{
  "num_hidden_layers": 11,
  "head_dim": 64,
  "norm": "rmsnorm",
  "positions": "rope",
  "attn_scale": 0.125,
  "tie_word_embeddings": false,
  "init_std_up": 0.0396,
  "optimizer": "ademamix",
  "learning_rate": 0.00113,
  "doc_mask": true
}
MLP neurons of a small language model. Each row is named by its layer, matrix (up: input weights) and neuron, and shows model dimensions 0-191. Each number is 500 + 40 x the weight over its row's rms, rounded and kept within 0 to 999. Numbers have three digits each.
After each neuron's rows, "fires in" lists the words (lower case) most often at its 100 highest values on Wikipedia text that the model never trained on. A number after a token or word is its count.

L4.up285:485529499495522559517512460504557482576472484486431479459451495501465515414507546453503516474439460520514432538586526498515454571521527495486461580495508459555552470540529498475438432495473542422434505460478504480415471454505496454494460471483449458498581541507512473513493430496463563555419486570531511500507485534374512547446531561554539514531536470473545590481529564518469512504480542489481536569461464505404513533513510451489460549468499510489495460475484476547527410460509478510508505507513529481549495515460470522506432542516454562454488470497488506419579551484478430492
fires in: "january" 38, "school" 7, "end" 5

L4.up1150:498505512466470515474511509438449514467416490556424520415457518544478501489475485520498491541515531524484467557560439532508514488419484468463417451510595487537509498504471468477509582541512512511471516509453491455441472486500432476549455450469488433523455531504504516476426484540581527459467511401424480595475486461514515505480531471444487460482466412493469532571446485476508562583502573485546523454468505522478528450448506529488505542513571482502474543453486524490521533469450495483496500550493437490485448506517538434508565518543476476526446519469530546438516598516526547526
fires in: "time" 25, "life" 16, "end" 14, "weather" 5

L4.up1307:516513521436504535412500399532557457438515466514488545409427422516458531460416508502498563524527443538518505503515477492500563495527577488514518521439535469481531495463453486531503504520479545517488482462559475460501488440535443451470477436513444516485438484498630424530438507455455507542530465481464449495475476503479485493493548522514530532512442451446519538481531485526518483458465503485544490527493503502521447503556475521513496518498504556520525480483566484484485522498525510581499473483546551491527561503476466510525416455420517426590477510483472567523511493552521524460
fires in: "may" 27, "march" 11, "june" 10, "august" 10, "thompson" 4

L4.up680:454440536489482398528475557550501558490448440484472496523500511470551433499483454492495461479451521512527504478471446487491440506477485476528536529440556487542533518444552558538491456478531397545516510419575495536505466535425443465461551521570460471474499590528407502489490450487504475529479487472493441528549508500437478541472385533526497491524509538539515501497485507526449521506545493489504534548520430583483564565503482547498472482517513500470486523409518538502477483541436568494482468528464513533477512486481438562490467572542511557507504493509417487450550526526580481488
fires in: "m" 45, "draft" 6

L4.up964:441437469453432517478558489477494530458496499482417531461480444516487526509521463535497538483437540523449455570494451491554491433480473497563473458503570501527536501609529459479456501522497551479494550464467489533454488456510501662462545428490541464471536538539484571495502449517395547477502469532465459517526530510477486516492556439493502586472457509491503458486425540586527553496539523492512560493470426433447490413485512533514519649509519427503495516507488491508526463502543430462529529525541559514497469536512512514496504471563465528500530513486501507523519545461498516479
fires in: "republican" 17, "game" 12, "number" 9, "depression" 4, "player" 4, "godmother" 4

L4.up410:513517530512520515506483531418474495512473515537442444548514479470537509530573531523496448479460492507547553548567485451478511556416491490517482487465493521555529565486442488464461504472504488588489496488511456445503413505536411517451534490402487479438459535505441475550480480455542450496492591457507485626490496511506480429464520433490595493510485508543482471491560611509514566541503519418482532509519434477503449417550488558526482501530457528531478507526535515484523546419448508462518555514491449460479475492520541556481494540534497517513493486450565568534487509544512514510
fires in: "game" 29, "well" 10, "result" 7, "building" 5, "test" 5

L4.up404:461539497475521510425509499486463478543437458599446440466445503573516548553551510511498522543566520496569515532561434467468468491463543527439465477549544493515590469504538492484465495504492514557488520469491546521506510474542434576540538459477426499506523497442496479469447457578530484481491528440517536557547490507504480487481486491520570528581477464502448559443482463476456476491509556452495518529519392503472499506450487513517473556446507504429500481475529534526461499439525495482517532507491611528476474475455509446522557556515456470496534520468576517439529532521531475516
fires in: "may" 27, "november" 15, "march" 11, "february" 8, "submarine" 6, "night" 4

L4.up102:472548501382527507519492496586458498489477506526537468511539437519441486539500513562474554494540545501505518470540453466514604483469496586455520485514564478538493483523455469487513486554458580509413544484427545518495490467570505592550509441477450418477501504425532511457403468555537534550424612511488446501471490509497489511418511470478477557496457432514461494542462490491494468497510503473515559489529410491488515507511505612527484526508528499510517529494525540474486467539483444492504521548544587502532516526465496472496452512488482472523499474477537534514437511474516493435
fires in: "may" 17, "march" 15, "november" 13, "august" 12, "february" 12, "december" 8

L5.up321:411486493531483508521506412502480530524518588486458450440471484467558509509496551516505460561540490506514477540512473554470553493525464455617524515510530538491549599480549357515507484495519495534474466541495487442492557465460555447603462519541474587466514484562533492508480478455453415462458478445586467537449490497521521528511442504473535522448564485477445505479522567478489550515484498496519532462447507617555516529500568490482516509523503491484498497582468480464537509538497538511503494551486530537475510538540521430466489513526434466468502494505476513528491532529497440438
fires in: "m" 39, "10" 4, "400" 4, "xxiii" 4